config = dict(
    n_layer=8,
    d_model=640,
    n_head=5,
    n_kv_head=1,
    head_dim=128,
    d_mlp=1728,
    vocab_size=26603,
    activation='swiglu',
    norm='rmsnorm',
    norm_place='pre',
    norm_eps=1e-06,
    positions='rope',
    rope_base=55700.0,
    rope_fraction=1.0,
    qk_norm=True,
    attn_scale=0.0884,
    bias='none',
    tie_embeddings=False,
    parallel_block=False,
    init='normal',
    init_std_qkv=0.0149,
    init_std_o=0.0,
    init_std_up=0.0149,
    init_std_down=0.0,
    optimizer='muon_variant',
    lr=0.018,
    lr_mult_qkv=0.7,
    lr_mult_o=0.687,
    beta1=0.93,
    lr_head=0.00367,
    warmup_steps=0,
    schedule='cos',
    final_lr_fraction=0.1,
    batch_tokens=[65536, 131072],
    seq_len=2048,
    doc_mask=True,
    train_tokens=772600000,
    steps=8500,
    dataset='wikipedia_en',
)
MLP neurons of a small language model. Each row is named by its layer, matrix (down: output weights) and neuron, and shows model dimensions 480-607. Each number is 128 + 32 x the weight over its row's rms, rounded and kept within 0 to 255. Numbers have three digits each. A neuron's up and down rows have the sign that makes its largest values positive.
Before each neuron's rows, "raises" lists the tokens whose logits its output raises most directly, leaving later layers aside.

raises: ")", ")\n", "),", ").\n", ")."
L2.down898:169119136144088052152118142094083107075113137119070172125044133135113119106112117046090104161123169092159142172098110147182129176107090109153051058085147121093089130097183109117115174106113127064132202080077209127140164141081159093121064105171164120133119098143087130110139163106159145148085097097115108151146054087122078130119118127120085157132147084138081188111096148148169120145093

raises: "án", "airs", "ying", "air", "ui"
L2.down198:084157136154117118103176143115127138130138101083058103118111110126144168214158098102104071155147098000156135071146108117137109118116075114174112173105097210071105127159115178130150118126147106074136137106164139205126099129117157132149132114085080108118093156170126143069083106115105114131076144148120137138136160122147108166121059111094175089099108141108061144100111121191168171147104

raises: " Only", " Such", " Another", " Additionally", " Other"
L2.down1548:081143154120145085099106123168130099117202134107111108140167143086140122124121153109183176113123146162079128115059109137154079085115132109203118163110135085149148134146135127148128127112149093126152093155128177143100196170122154167171133143134116127131086086154095106100159114166131112141133101116161153102083097105108175112095182217131118130079114143054111059123110143127145075129134

raises: "ieu", "hi", "itya", "h", "ington"
L2.down706:125100141119167133098177140140111156108074105128112121112161166175132135124136153162126146107100154077108152116124125081098126141112144149164162127114102138157149093163126137130128085117110141191130093149113110200118098100180171102083136121096084096160080134146119120103105143121145132142145154174175102127170160082164118117129114112123133128137126105168092122134112150167131102129123

raises: "airs", "air", "ux", "ug", "er"
L2.down127:151146079177110146132097075114136169131128123110157103132086120178216170140156098168140143136070124055075116100133160108121169133125116154151183119101095116124089146121144143128155085151153075142109158067118144122108089103077120131076115180149146124155089110102076103126146151162094149102089084145145117156071133116129020118108153079172089153131142141064170195131158178164081144118110

raises: "ness", " to", " with", " him", " me"
L2.down1137:143134138163070103152083131164165094156094086156140043103105110132111097135192171147104142198160052115144200214157076037126116141137145158104157148129096118098128124140128127120155125153102146120153098168131157116131158160102104118154137135129128172095152140131094132177135086077149086172098088087174110110168133166145109162124121115158060152159139149150094112082221138068156115173101

raises: "cher", "ess", "hr", "et", "oys"
L2.down195:068116154147168063127074145128139124150077096151106140130077158163090040108088164143134107124198198056127139137183067101153182141096125163151121106044160158161136122140171107141155153116117095181094084086107098137171104016143147087173041150106141161105094141170109058143149108107117153084109109092119169113149144126099145125126144130118125135139099151136105111172098152076191118128121

raises: "ese", "ek", "es", "ated", "ly"
L2.down437:156104120158133162125152118123155086099121145117113090108135120076141129150063140115135138126131151088160217086148086170144105098098111087215146114127129159137100134149208133229106163150177145114082140162155082102110121083105116132114116152165041174081103120114115134137187108108099131132203135133119157142156092144124155096092157139075185097132114087145098115162139125138112172128116

raises: "oon", "ows", "ary", "ured", "ied"
L2.down441:164101119137129125152108118140136099125134099149125142153062098149146122115109103099040132092096102051054090113169107134152155142156147122144158131099078123090106067155146177117121138096086173127057233095101153140139106180155093096067156114190077129106096141064104193154159112116136121196105176104112131143140185102122103109096093126146129156118050188147164143135127179112234128102157